{
  "num_key_value_heads": 2,
  "positions": "rope",
  "tie_word_embeddings": false,
  "parallel_block": false,
  "lr_head": 0.00687,
  "schedule": "wsd",
  "max_steps": 13257
}
MLP neurons of a small language model. Each row is named by its layer, matrix (gate and up: input weights) and neuron, and shows model dimensions 80-175. Each number is 200 + 30 x the weight over its row's rms, rounded and kept within 0 to 999. A neuron's up and down rows have the sign that makes its largest values positive.
After each neuron's rows, "fires on" lists the tokens most often at its 100 highest values on Wikipedia text that the model never trained on.

L3.gate327,161,191,217,241,166,163,220,202,164,202,197,214,194,198,222,184,208,173,210,201,215,184,224,219,211,191,161,240,151,212,185,224,210,203,254,215,213,197,184,199,140,194,194,189,202,182,193,179,192,243,142,171,229,178,203,122,177,212,211,188,218,180,200,157,171,218,254,169,156,179,216,170,156,172,204,197,164,164,171,213,246,249,222,184,159,182,225,220,178,186,209,153,210,230,199,213
L3.up327,262,154,217,248,178,151,198,172,170,247,193,232,216,222,204,151,185,147,197,213,167,220,215,201,237,196,115,219,202,180,181,197,194,217,165,273,212,136,174,225,193,217,190,201,217,233,216,258,209,225,174,204,224,193,220,128,223,207,270,194,215,183,187,175,133,150,256,146,224,179,236,178,200,149,255,184,249,198,210,228,199,237,187,161,163,166,255,261,196,222,197,163,178,224,220,231
fires on: " —", " |", " /", " when"

L3.gate166,236,226,195,209,225,207,152,226,228,196,221,186,178,256,159,157,150,181,233,239,236,230,177,236,179,110,163,119,221,260,182,236,179,190,218,199,181,133,141,196,187,176,204,176,110,192,136,147,163,179,210,205,197,186,188,201,222,209,216,210,190,161,189,198,204,203,181,248,200,205,212,185,172,127,181,191,215,199,180,182,214,247,195,202,180,216,182,191,164,208,227,187,184,209,161,218
L3.up166,242,203,175,203,167,154,251,199,166,165,220,232,160,269,249,219,257,206,137,161,172,160,213,197,207,225,226,213,121,188,213,192,248,217,209,182,223,233,225,171,243,221,161,196,212,174,184,205,172,204,185,279,210,195,178,223,184,236,207,214,196,198,174,226,205,256,204,209,184,173,212,225,260,263,146,183,209,210,148,208,169,155,215,195,202,199,205,228,233,198,215,223,174,215,227,192
fires on: "al", "ed", "ive", " such"

L3.gate313,185,179,258,169,186,188,218,263,204,188,170,197,232,171,227,226,184,247,196,219,208,148,190,185,218,192,179,182,195,241,180,168,225,150,220,203,142,220,204,226,227,188,282,180,184,183,151,238,244,217,235,213,167,229,187,187,217,200,175,197,257,206,250,137,226,164,227,239,190,200,192,213,238,172,172,207,244,188,218,161,150,210,216,231,182,176,191,205,207,197,234,240,228,195,181,164
L3.up313,177,237,180,155,243,128,215,193,181,229,225,161,187,206,205,122,207,179,149,207,217,211,148,188,193,164,231,275,217,194,198,191,211,200,174,178,243,173,187,211,237,181,183,230,186,184,201,198,186,184,185,208,186,204,164,200,153,254,200,193,203,196,204,183,166,229,147,239,228,190,222,156,242,163,194,192,190,225,158,152,204,229,178,228,202,173,162,159,161,171,213,220,162,186,206,230
fires on: "ed", "o", "nt", "er", "a"

L3.gate285,222,211,222,195,205,234,212,222,248,280,213,180,194,204,251,168,210,203,239,153,176,209,171,205,214,188,203,179,185,176,207,208,130,193,196,179,190,221,209,215,216,164,185,169,222,178,276,181,171,252,225,191,186,231,165,152,189,216,199,175,194,181,196,195,144,153,221,166,209,148,123,163,201,198,206,215,227,210,157,205,209,185,246,214,201,188,186,185,189,215,242,200,198,188,193,182
L3.up285,227,215,198,227,182,232,177,203,218,231,168,216,197,220,174,220,268,226,212,147,255,264,182,223,211,194,203,224,206,179,216,202,226,165,177,215,181,200,216,200,223,169,185,184,245,158,230,211,204,198,187,153,188,194,205,200,255,181,136,240,209,211,218,166,220,208,209,225,149,206,161,194,175,195,212,200,244,232,200,185,191,183,190,177,196,190,222,218,176,146,164,237,203,226,198,173
fires on: "ed", "id", "ing", "y", "ick"

L3.gate365,254,190,259,191,204,251,228,208,187,209,178,177,262,150,175,158,201,213,186,194,208,249,258,188,158,173,264,246,176,200,245,159,161,242,254,152,184,183,179,187,222,202,198,182,176,200,198,221,213,239,220,179,195,242,198,217,205,199,190,200,235,235,178,195,167,234,175,197,152,237,211,153,238,246,181,200,208,202,205,194,216,125,253,240,199,208,190,191,214,260,186,216,213,214,240,191
L3.up365,190,188,185,224,231,192,213,217,215,181,240,185,196,200,203,232,200,209,252,215,121,205,199,292,212,174,162,236,149,229,178,147,197,249,240,153,180,201,217,203,181,175,180,225,164,211,140,176,196,198,133,142,218,153,217,191,186,243,221,206,194,194,279,215,217,222,180,219,165,171,214,191,234,192,208,209,195,187,176,199,215,205,156,207,223,246,215,237,182,260,157,222,257,245,198,186
fires on: "s", "es", "ing", "d"

L3.gate141,159,232,209,229,187,191,208,243,230,207,208,279,135,184,205,218,189,229,183,174,189,187,223,210,141,198,179,205,246,184,189,205,196,229,178,191,238,181,229,194,245,243,175,164,170,198,243,188,179,236,181,197,199,252,192,199,225,207,149,200,251,176,165,171,262,245,170,257,196,200,216,242,221,280,189,242,216,219,219,191,191,213,185,220,242,173,199,170,147,212,108,193,208,197,139,177
L3.up141,188,198,226,145,220,230,230,179,203,210,195,210,110,243,191,209,159,203,146,180,188,221,169,176,227,181,195,189,215,241,183,220,226,227,216,238,243,235,220,202,175,196,156,215,286,183,215,209,234,212,234,202,240,215,223,154,182,162,217,226,174,250,183,198,228,143,169,238,228,200,214,214,169,182,209,168,241,111,208,165,169,212,211,277,254,197,177,186,213,178,136,212,182,216,164,199
fires on: "="

L3.gate31,228,216,225,224,188,216,266,225,175,249,154,231,224,199,211,197,250,250,177,149,249,176,169,170,191,195,250,210,223,202,235,169,175,187,194,227,226,181,139,201,208,179,226,227,258,172,193,259,195,189,238,172,147,213,189,228,219,197,190,172,191,260,183,141,238,155,192,199,214,220,185,204,199,177,244,207,268,213,193,229,193,227,193,203,211,212,199,229,246,122,199,208,187,227,196,257
L3.up31,224,239,193,203,135,236,202,213,201,260,127,179,231,207,201,143,158,211,172,172,202,216,182,239,202,250,261,166,211,180,251,181,211,232,222,195,228,221,189,179,247,218,206,214,222,224,218,215,206,265,179,247,184,155,169,201,174,205,182,142,164,223,171,222,212,208,209,215,199,184,176,188,264,220,232,185,207,145,214,232,184,224,210,218,148,162,236,197,220,122,244,182,199,194,230,223
fires on: " |", " 0"

L3.gate238,226,169,276,198,171,239,198,212,227,176,194,236,208,224,170,184,170,222,216,187,195,259,200,212,158,214,211,180,222,201,190,230,167,167,177,188,194,203,191,165,221,183,224,177,218,155,204,223,164,230,191,256,142,194,169,176,217,163,198,215,173,198,208,254,178,147,202,230,220,146,201,260,250,205,222,169,186,121,225,219,163,184,156,198,213,191,193,200,233,157,211,223,161,245,126,201
L3.up238,180,171,220,167,248,187,136,213,222,200,217,186,215,276,217,200,164,229,198,201,226,225,187,243,186,194,217,236,212,200,221,182,206,197,212,205,161,184,236,213,174,257,224,150,220,190,172,211,172,190,237,223,138,215,151,191,199,130,195,183,167,192,226,205,229,182,218,189,225,155,196,216,177,168,220,248,237,201,244,233,159,203,226,158,195,170,215,257,226,200,181,168,198,206,238,135
fires on: ":", "\n", " |", "="

L3.gate384,186,198,248,210,170,184,175,219,175,210,201,186,209,141,164,204,248,175,226,169,190,273,182,237,216,202,213,208,170,201,155,178,219,159,218,176,250,181,184,218,234,207,199,270,205,156,205,232,214,174,205,227,215,234,93,219,176,225,220,153,243,216,196,173,205,202,165,233,217,135,233,199,163,183,195,194,179,179,195,231,157,181,169,239,205,188,216,220,193,214,246,171,205,200,187,181
L3.up384,167,227,150,220,237,177,236,203,234,174,213,230,205,211,265,183,216,161,171,196,203,214,158,217,174,207,211,226,137,240,179,187,226,205,252,206,228,181,184,215,224,172,150,212,187,186,144,209,260,173,269,173,205,240,153,170,227,226,211,210,208,165,162,170,201,220,204,228,191,190,199,166,200,154,234,221,203,189,201,130,175,196,208,292,170,249,224,243,197,200,147,167,250,195,179,194
fires on: "-"

L6.gate39,194,220,158,166,206,182,226,294,180,141,200,212,151,196,180,215,177,196,236,137,186,230,187,183,194,208,240,213,170,226,194,197,161,193,217,212,193,242,228,197,246,164,193,214,196,232,224,184,169,160,209,211,246,174,245,186,179,234,270,178,187,214,242,172,171,248,178,140,224,206,231,260,244,178,184,188,190,170,200,186,216,171,180,236,249,199,203,173,204,165,246,244,223,222,178,214
L6.up39,195,160,214,194,191,232,225,210,251,230,196,154,207,248,175,252,140,111,195,183,154,232,234,220,212,149,177,210,229,215,212,233,179,150,252,181,191,230,180,181,200,213,193,229,175,183,207,180,188,216,222,253,176,197,226,192,210,214,178,189,200,243,187,206,120,191,210,209,226,221,204,250,159,200,175,278,218,209,200,226,203,165,172,165,200,197,167,249,261,201,151,160,196,195,227,185
fires on: " and", "s", " her", " did", "-", " to"

L3.gate155,242,140,251,168,198,202,219,235,202,223,193,196,213,202,211,185,191,168,167,161,192,233,183,223,219,156,128,157,191,184,182,216,216,213,228,224,186,161,190,237,169,170,202,202,174,218,198,206,238,150,239,160,243,184,270,180,217,172,212,177,204,243,246,246,174,211,237,213,175,194,202,187,183,219,216,238,194,205,189,216,201,178,218,252,218,217,198,228,234,171,199,226,166,213,181,215
L3.up155,145,220,171,268,214,158,161,192,186,219,217,193,238,200,155,249,189,214,241,148,219,173,184,235,267,204,172,156,193,181,219,207,240,218,236,212,232,246,222,197,117,212,212,202,173,223,215,185,177,209,232,250,198,185,139,225,177,206,213,228,180,182,222,187,226,176,209,174,196,117,229,218,217,213,257,182,215,185,232,181,159,174,159,222,194,260,208,233,180,189,207,194,225,202,196,168
fires on: " that", "ed", "d", ".", "ing", " and"

L6.gate293,235,217,208,181,239,161,185,252,221,275,203,217,221,199,188,199,190,204,277,166,180,160,207,213,214,203,209,226,211,219,191,189,179,207,171,205,210,184,181,179,208,190,178,165,226,168,203,198,238,196,230,176,155,146,197,169,235,243,191,196,204,265,209,170,184,185,248,171,227,175,167,236,165,127,234,209,177,192,186,243,199,191,188,210,150,179,200,194,318,166,190,243,183,269,147,205
L6.up293,200,216,181,183,241,194,147,174,225,144,226,217,205,201,218,216,167,181,191,191,194,203,214,218,215,172,196,183,208,242,209,203,143,179,219,213,205,227,196,251,191,176,224,177,201,157,206,192,181,236,212,151,183,203,199,191,215,166,142,226,208,208,256,213,187,230,239,197,240,217,207,183,171,216,218,264,178,134,224,209,159,192,204,205,174,229,172,192,209,249,174,186,185,217,197,148
fires on: " and", " or", " the", "-", " from", " to"

L6.gate463,207,171,179,222,206,183,228,205,176,178,159,156,149,222,149,228,210,133,227,194,214,182,190,270,204,173,197,183,179,176,204,224,157,203,211,156,222,242,236,219,193,234,205,253,249,183,173,184,153,183,178,224,156,159,225,216,193,261,224,211,215,150,223,172,188,251,262,209,184,183,187,195,211,160,160,159,261,168,219,199,204,200,198,200,201,187,180,204,151,188,234,172,184,186,161,165
L6.up463,214,180,211,201,172,238,157,191,204,198,186,223,172,178,211,202,249,187,170,186,181,185,111,216,182,161,230,249,195,167,195,219,168,180,284,172,173,205,170,234,190,210,204,229,162,199,147,233,176,248,199,221,192,200,184,153,184,241,232,238,213,126,209,166,193,190,213,218,217,218,173,200,212,204,186,223,137,198,242,198,149,211,209,162,196,174,158,166,205,200,214,219,206,173,182,196
fires on: " an", " |"

L3.gate128,144,175,184,160,188,238,263,203,199,190,206,174,176,220,208,237,168,199,229,156,204,195,233,247,169,191,210,183,209,240,250,207,219,170,202,206,174,230,234,216,238,204,207,157,181,143,185,271,242,196,236,245,241,192,202,197,220,221,180,208,215,203,211,183,174,206,212,169,140,188,249,195,266,210,220,197,208,196,225,216,117,238,237,198,166,226,202,181,230,107,192,181,195,215,158,212
L3.up128,138,200,176,208,175,228,187,198,174,224,238,209,228,245,165,203,180,189,219,189,212,180,253,240,175,196,200,168,219,210,236,183,252,199,148,206,187,259,212,212,224,217,185,132,168,216,187,232,206,254,204,204,215,189,151,186,224,170,222,202,248,208,248,219,245,170,179,228,186,156,156,224,226,171,234,119,160,180,175,193,137,267,195,181,163,176,176,224,208,158,194,158,199,215,230,174
fires on: "s", "c", " 17", "ed", " write"

L6.gate15,239,217,195,219,216,183,128,243,251,252,151,193,204,213,217,182,184,170,210,179,202,245,190,195,210,250,247,215,253,235,186,193,185,156,162,189,193,141,237,198,196,181,187,212,168,272,199,162,200,206,237,200,197,189,184,150,144,194,199,201,216,198,250,198,180,179,242,132,143,262,226,191,208,216,196,199,174,241,241,221,228,183,193,213,157,160,179,165,228,246,220,168,214,238,220,171
L6.up15,220,212,201,182,210,150,223,253,231,205,170,212,260,174,191,174,192,212,224,239,201,204,220,247,202,232,197,151,214,194,150,256,225,190,206,263,179,180,214,239,209,198,160,185,210,234,186,180,189,224,191,182,200,187,172,280,135,184,197,157,191,186,197,176,174,110,172,178,144,204,203,186,167,236,198,224,273,161,200,224,177,205,265,198,247,183,227,228,188,245,207,175,217,236,202,204
fires on: ":", " |", " •", " Candidate"

L3.gate350,268,221,183,185,221,218,224,176,199,186,223,191,253,234,156,210,182,221,156,180,177,154,148,203,215,226,228,147,206,202,181,218,152,220,252,193,203,230,210,179,205,195,189,178,229,163,192,161,168,249,192,212,230,156,202,217,241,237,214,201,180,188,207,224,242,148,168,235,210,227,168,196,277,258,228,244,225,204,161,220,256,224,212,190,212,234,228,232,171,176,170,193,257,221,226,176
L3.up350,154,211,217,201,178,211,203,186,169,214,214,237,174,167,180,255,202,208,174,144,166,213,222,197,225,250,241,163,205,195,214,171,211,233,220,160,208,136,235,157,238,235,206,198,202,247,248,227,208,191,208,213,163,171,175,187,176,145,213,240,178,223,222,202,188,164,209,206,200,247,160,286,187,193,224,160,209,184,195,239,169,247,207,224,227,198,185,169,191,232,172,208,158,225,285,198
fires on: "=", " of", " in", " from", "t", " file"

L6.gate183,174,180,223,189,156,169,183,200,176,195,219,236,209,219,209,265,198,161,150,159,236,252,185,192,240,220,213,206,228,233,222,222,199,167,172,197,173,187,158,222,164,234,177,194,176,230,208,190,187,164,226,239,210,174,191,250,168,177,185,170,158,195,191,250,172,190,211,207,118,198,140,204,208,170,209,214,202,242,202,231,157,216,215,235,187,212,228,185,228,179,201,266,253,259,203,148
L6.up183,212,179,192,212,208,191,188,241,217,166,226,196,202,210,174,214,195,189,240,195,210,199,188,200,225,198,244,97,230,177,216,208,200,189,239,176,142,186,157,213,183,255,152,235,234,183,145,227,251,159,269,226,209,208,183,214,173,181,184,152,150,211,214,194,192,195,182,211,245,169,177,192,179,226,73,257,227,225,232,127,205,173,199,192,198,197,201,219,203,163,208,231,180,212,218,215
fires on: " |", ":", "N", "|", " was"

L6.gate4,194,159,239,201,191,150,237,204,196,215,250,149,206,198,191,184,151,194,232,225,211,174,183,193,213,156,193,212,161,222,251,250,180,194,234,245,143,238,208,224,167,184,230,196,235,229,226,183,212,155,224,190,189,148,184,169,253,198,193,172,216,206,220,206,236,187,199,220,227,222,194,200,203,245,150,207,193,139,158,187,169,194,156,179,225,187,198,207,163,253,200,231,205,218,204,196
L6.up4,240,198,262,118,202,197,201,176,198,194,193,114,234,192,213,157,193,176,281,209,226,218,126,213,210,200,174,232,178,184,192,232,174,207,205,171,202,231,157,220,136,219,212,200,199,196,185,149,200,121,236,213,178,225,180,158,199,211,166,162,166,184,227,238,191,166,165,240,158,250,186,153,175,204,204,190,200,137,195,195,198,165,196,214,168,137,232,199,150,182,218,235,192,205,208,221
fires on: ".", "w", "ady"

L3.gate274,254,210,192,256,232,134,199,221,194,183,256,194,151,207,170,165,227,200,192,204,157,193,151,208,245,204,165,181,182,155,191,187,225,208,191,151,237,165,280,243,170,238,211,141,196,200,202,257,162,211,169,202,224,209,208,198,214,167,203,217,151,181,184,196,230,196,225,165,201,220,234,200,193,217,220,208,160,221,208,166,158,181,188,187,229,137,196,169,165,186,171,193,250,218,220,132
L3.up274,214,218,154,222,244,210,231,140,171,185,229,197,197,179,236,163,192,213,229,212,165,203,216,151,146,210,233,163,195,233,239,230,195,176,217,190,214,213,196,239,197,196,148,190,173,201,141,168,189,179,193,143,183,252,148,152,164,194,169,179,190,247,229,184,182,173,169,257,186,152,239,212,212,160,208,249,258,175,204,189,233,190,217,171,234,192,170,244,199,218,181,247,170,202,177,263
fires on: "="

L6.gate299,196,246,213,224,210,220,182,179,214,185,219,226,207,225,187,182,226,169,231,148,191,194,157,220,152,223,200,216,205,198,187,185,224,204,210,196,171,225,171,182,229,181,177,167,175,190,222,160,165,165,232,211,180,238,228,318,220,220,203,172,176,176,225,264,143,230,187,230,213,215,233,144,209,182,243,197,193,194,286,209,181,184,263,266,178,199,161,181,216,211,189,225,182,225,182,181
L6.up299,183,199,237,152,160,183,260,190,181,228,160,204,199,204,197,252,162,221,197,195,186,112,206,226,184,193,197,185,167,195,192,183,227,148,259,190,197,190,190,212,187,213,212,190,246,208,214,186,188,218,219,222,179,157,193,211,171,226,249,193,178,175,172,210,177,280,213,239,187,141,195,185,172,222,210,207,254,154,192,206,205,204,204,217,184,182,205,176,194,201,214,234,228,200,206,209
fires on: " |", " at", "Co", "|", "T", "Ch"

L6.gate13,202,186,224,214,189,122,239,200,198,220,208,193,112,213,185,218,150,261,204,164,192,160,137,202,167,201,201,213,195,188,196,226,213,217,183,154,209,207,216,209,197,169,243,226,185,172,170,197,221,162,235,195,232,226,223,196,174,167,167,253,225,221,176,191,188,145,264,192,140,209,208,210,217,230,178,147,225,201,202,194,264,171,173,210,210,154,237,193,240,143,189,247,183,196,178,194
L6.up13,227,192,181,193,189,176,173,183,211,222,261,210,178,204,221,243,176,213,202,200,160,194,159,151,224,211,186,193,225,188,182,220,200,142,193,258,187,182,178,182,194,141,230,225,241,194,173,235,224,188,199,211,185,145,173,244,229,228,172,219,136,227,172,190,223,226,207,223,171,192,201,169,167,215,241,188,177,195,187,238,137,133,209,172,219,178,223,212,225,198,154,224,238,195,245,188
fires on: " (", "-", " was"

L6.gate369,204,107,175,190,203,223,186,194,209,153,180,225,199,189,180,167,174,213,170,191,232,191,189,257,203,190,190,198,216,186,190,200,175,216,190,196,206,204,227,253,235,166,205,186,190,183,199,246,188,174,174,139,150,204,204,240,226,207,212,206,242,205,160,208,190,222,178,193,205,126,212,215,234,187,199,225,220,235,189,240,184,225,197,203,174,194,168,249,170,181,176,214,221,241,162,175
L6.up369,234,173,172,186,229,216,234,221,182,144,222,209,198,223,228,187,187,154,202,235,186,187,194,173,162,165,181,219,191,229,219,214,199,222,195,186,207,210,219,203,204,173,192,254,175,213,183,221,170,192,235,205,163,172,222,197,246,175,196,208,236,178,220,175,189,218,156,208,212,220,177,184,175,232,224,221,192,255,229,188,215,200,174,211,179,210,242,139,201,211,187,203,247,216,194,275
fires on: " and", " |", "go", " prec", ","

L3.gate288,175,197,162,161,212,218,192,228,222,178,207,258,203,218,174,199,242,230,185,222,201,198,169,227,190,222,200,149,153,233,196,186,243,121,205,219,220,128,236,202,171,186,248,211,183,208,218,225,174,186,252,134,239,219,173,201,171,183,194,165,218,192,141,176,201,214,204,180,176,202,190,186,231,178,208,196,260,256,136,213,149,214,202,195,261,229,267,261,232,239,207,157,221,176,197,182
L3.up288,189,227,208,142,227,200,256,185,188,163,171,240,220,215,194,189,251,188,219,290,158,216,184,193,147,206,212,152,179,236,230,201,239,178,172,254,190,158,205,164,194,161,201,223,161,196,199,235,186,237,181,200,252,244,178,214,169,207,183,218,214,191,188,183,193,169,183,204,173,210,162,273,205,224,215,230,252,218,130,260,198,181,191,211,198,196,217,270,207,247,172,151,227,211,220,236
fires on: "e", "us", "a", "-", " Latin"

L6.gate290,184,209,175,170,206,131,235,285,195,237,205,173,180,218,210,203,245,217,234,210,202,255,236,154,197,234,228,196,152,186,209,177,194,179,196,189,187,250,241,194,202,218,185,241,228,208,137,179,201,155,253,179,230,148,219,163,201,198,213,153,204,152,190,208,163,202,188,179,149,209,163,178,222,164,248,183,225,199,230,186,183,146,184,229,231,100,146,201,265,217,211,207,192,214,186,165
L6.up290,189,212,230,156,204,175,196,328,220,189,186,206,186,164,205,230,281,219,196,188,267,248,221,196,184,197,208,217,181,202,235,201,194,174,191,207,173,226,223,211,237,187,162,210,171,197,157,196,236,193,264,217,208,186,155,153,213,212,234,166,203,177,137,161,166,192,199,210,203,162,139,199,189,189,195,203,199,179,237,178,192,186,199,229,218,151,169,217,234,190,202,234,208,222,181,195
fires on: "ed", "ing", " based", "d", "s", "es"

L3.gate328,202,209,159,185,209,186,188,241,161,194,239,211,156,232,203,121,216,170,156,250,185,252,240,236,204,181,203,182,174,240,165,202,188,205,198,203,175,229,191,256,175,229,156,235,247,174,174,219,193,184,204,191,182,197,186,224,209,174,221,185,202,146,203,209,190,221,195,211,151,177,180,162,217,193,222,178,184,178,209,225,225,161,163,218,196,199,116,148,188,195,208,170,204,231,243,214
L3.up328,170,220,204,166,205,227,203,197,145,153,210,219,226,217,243,176,217,159,184,257,239,212,227,263,169,156,200,191,197,205,193,228,169,196,212,217,170,209,212,248,221,238,160,245,220,237,117,160,186,169,198,204,181,218,212,187,219,229,201,195,236,139,203,217,183,257,152,212,198,196,183,185,208,155,217,208,185,197,225,207,221,170,197,244,168,231,163,162,224,252,200,216,212,226,191,185
fires on: " |", "|"

L3.gate70,168,213,179,168,175,215,183,223,198,181,166,225,212,185,161,234,202,205,238,170,188,144,231,209,185,159,174,110,139,250,198,234,196,141,188,239,185,252,249,217,238,169,262,169,186,220,220,180,188,245,218,237,207,200,172,180,243,174,199,182,179,181,174,190,162,170,207,204,189,197,233,218,193,188,191,157,227,203,205,235,200,249,223,229,165,186,205,152,158,209,249,184,182,242,157,203
L3.up70,202,223,187,146,166,219,273,216,254,182,224,244,215,208,210,190,248,193,218,187,202,176,228,210,161,209,207,206,177,191,197,230,225,176,212,194,184,202,190,219,209,218,207,167,218,192,209,196,196,242,213,201,150,251,168,209,191,176,227,167,241,197,156,244,191,165,167,249,231,107,215,170,215,171,205,204,242,235,178,210,259,176,164,218,185,160,216,242,161,163,163,233,199,224,189,164
fires on: ":", "ed", "d"

L6.gate103,243,223,234,209,176,197,128,212,170,195,220,160,176,193,178,242,205,183,198,254,206,203,218,191,223,180,233,231,203,202,156,208,219,194,210,235,214,229,182,248,198,228,183,220,221,181,214,170,244,243,212,247,251,186,198,222,187,188,160,153,212,230,186,179,175,158,208,165,270,178,208,218,207,201,131,204,173,185,220,211,183,192,223,199,197,131,232,290,168,221,149,175,228,187,213,154
L6.up103,232,151,241,175,214,210,153,251,196,183,182,222,212,233,213,232,209,155,207,179,236,170,213,172,173,211,192,235,184,235,216,220,219,164,211,204,238,215,198,169,185,178,196,158,201,224,205,198,227,237,228,191,205,187,213,227,215,230,143,190,250,190,191,213,243,152,226,197,218,231,292,167,192,192,236,211,184,260,236,197,171,207,188,226,227,172,227,175,224,210,236,253,205,195,156,224
fires on: " as", "-", " one", ",", " /", " is"

L3.gate94,231,221,203,186,223,173,221,227,147,235,194,225,135,226,175,188,192,170,199,189,204,196,177,190,226,200,243,205,211,217,285,207,185,180,228,210,166,180,199,225,189,172,138,198,233,169,147,226,218,203,251,169,193,162,185,157,193,170,227,177,216,241,219,162,174,199,174,225,205,184,246,169,197,157,176,171,256,240,206,150,219,232,173,210,175,204,212,173,189,229,183,204,251,212,196,171
L3.up94,192,211,219,170,250,180,236,223,186,274,238,185,192,201,183,166,252,212,178,213,152,197,151,228,206,215,138,215,206,217,256,163,201,170,222,174,153,219,157,172,182,239,200,214,225,205,186,245,223,154,169,176,145,170,201,169,206,206,202,256,213,185,179,216,202,184,191,222,211,188,223,178,157,176,174,231,247,257,172,188,217,200,227,184,185,169,204,176,199,176,145,167,208,232,179,188
fires on: "ed", "'", "d", "ter"

L3.gate192,197,187,203,212,195,227,165,175,143,219,194,263,206,174,167,176,213,198,242,213,184,170,231,203,185,209,184,225,217,221,238,192,222,188,190,181,177,238,151,180,195,229,250,224,219,225,209,166,181,131,146,218,192,177,143,159,215,194,168,167,170,190,268,214,177,239,155,218,117,185,229,179,201,224,180,191,210,229,220,170,176,143,204,197,211,186,189,216,142,208,230,261,180,217,170,212
L3.up192,174,215,220,138,204,140,145,164,213,207,188,159,240,179,188,192,203,203,194,231,243,161,164,206,179,209,199,215,190,244,174,253,252,177,152,207,175,201,115,249,222,250,200,226,199,246,199,178,203,192,215,227,168,202,166,190,170,208,232,180,241,180,196,218,235,200,245,212,289,212,175,214,216,223,190,185,200,195,188,217,198,167,215,180,212,170,215,158,183,155,176,225,184,234,174,180
fires on: "=", " |", "ol", ".", " Patri"

L3.gate196,229,202,205,184,220,194,182,226,172,178,178,178,213,211,136,229,169,218,218,195,159,168,228,199,251,203,166,114,214,209,175,216,203,183,217,176,207,191,204,222,257,159,167,177,230,191,249,200,203,207,221,221,234,233,235,182,165,249,220,184,247,234,150,186,200,183,194,187,228,122,183,146,233,211,196,194,188,210,202,235,210,216,173,205,167,202,186,203,223,177,193,190,218,131,176,173
L3.up196,189,277,179,215,232,183,251,206,215,225,199,233,205,211,195,234,210,230,168,181,208,201,215,198,180,212,193,160,127,199,209,211,208,211,203,182,223,149,206,208,190,212,196,221,163,184,150,215,231,239,171,222,201,216,174,200,178,217,250,234,211,212,225,191,233,136,228,270,139,158,166,211,215,157,214,192,234,153,233,233,185,208,210,193,226,164,244,217,202,176,210,215,164,259,230,186
fires on: "'", "ed", " early", "al", "ke", "umed"

L6.gate87,226,176,149,205,169,212,206,243,172,213,210,152,126,225,198,208,161,187,203,180,171,170,163,251,176,214,163,219,204,220,238,180,245,182,216,185,149,233,200,237,189,193,210,229,190,211,172,222,173,209,165,157,170,219,132,219,171,131,158,197,195,227,180,238,178,218,215,199,151,177,219,184,224,197,193,214,236,197,181,183,186,209,200,180,158,224,193,188,178,118,168,189,185,194,204,177
L6.up87,167,171,176,211,193,199,187,212,168,182,176,208,249,232,223,218,207,194,194,186,193,196,198,213,221,198,188,149,230,175,179,221,239,217,205,193,219,170,179,167,204,170,213,208,224,161,204,239,201,179,247,258,150,212,217,219,225,199,236,168,162,176,164,168,203,201,247,231,155,113,203,255,231,171,216,175,196,244,192,220,150,211,247,217,217,239,178,206,112,177,263,154,185,220,204,188
fires on: " was", "ed", " became"

L3.gate303,186,229,192,207,147,137,228,203,187,220,243,207,158,179,221,171,270,221,209,199,197,180,179,272,168,158,270,217,175,241,211,193,192,144,222,170,183,199,209,146,216,206,163,226,172,175,222,199,215,177,204,244,182,229,217,184,255,190,226,216,160,215,170,200,263,232,196,186,187,226,237,191,205,200,216,197,212,150,220,231,137,164,150,111,172,189,213,208,201,253,236,203,199,233,261,234
L3.up303,192,274,241,223,216,199,189,207,222,237,179,183,329,157,228,178,207,227,175,179,204,179,221,225,208,163,240,253,165,247,187,144,215,203,180,151,174,200,180,213,200,193,195,188,152,237,206,214,177,192,151,188,206,169,197,283,228,230,181,203,167,220,199,262,213,206,195,236,165,175,166,217,230,128,238,154,181,198,154,217,192,220,228,209,167,209,197,245,159,174,216,186,155,223,203,191
fires on: " |", ":"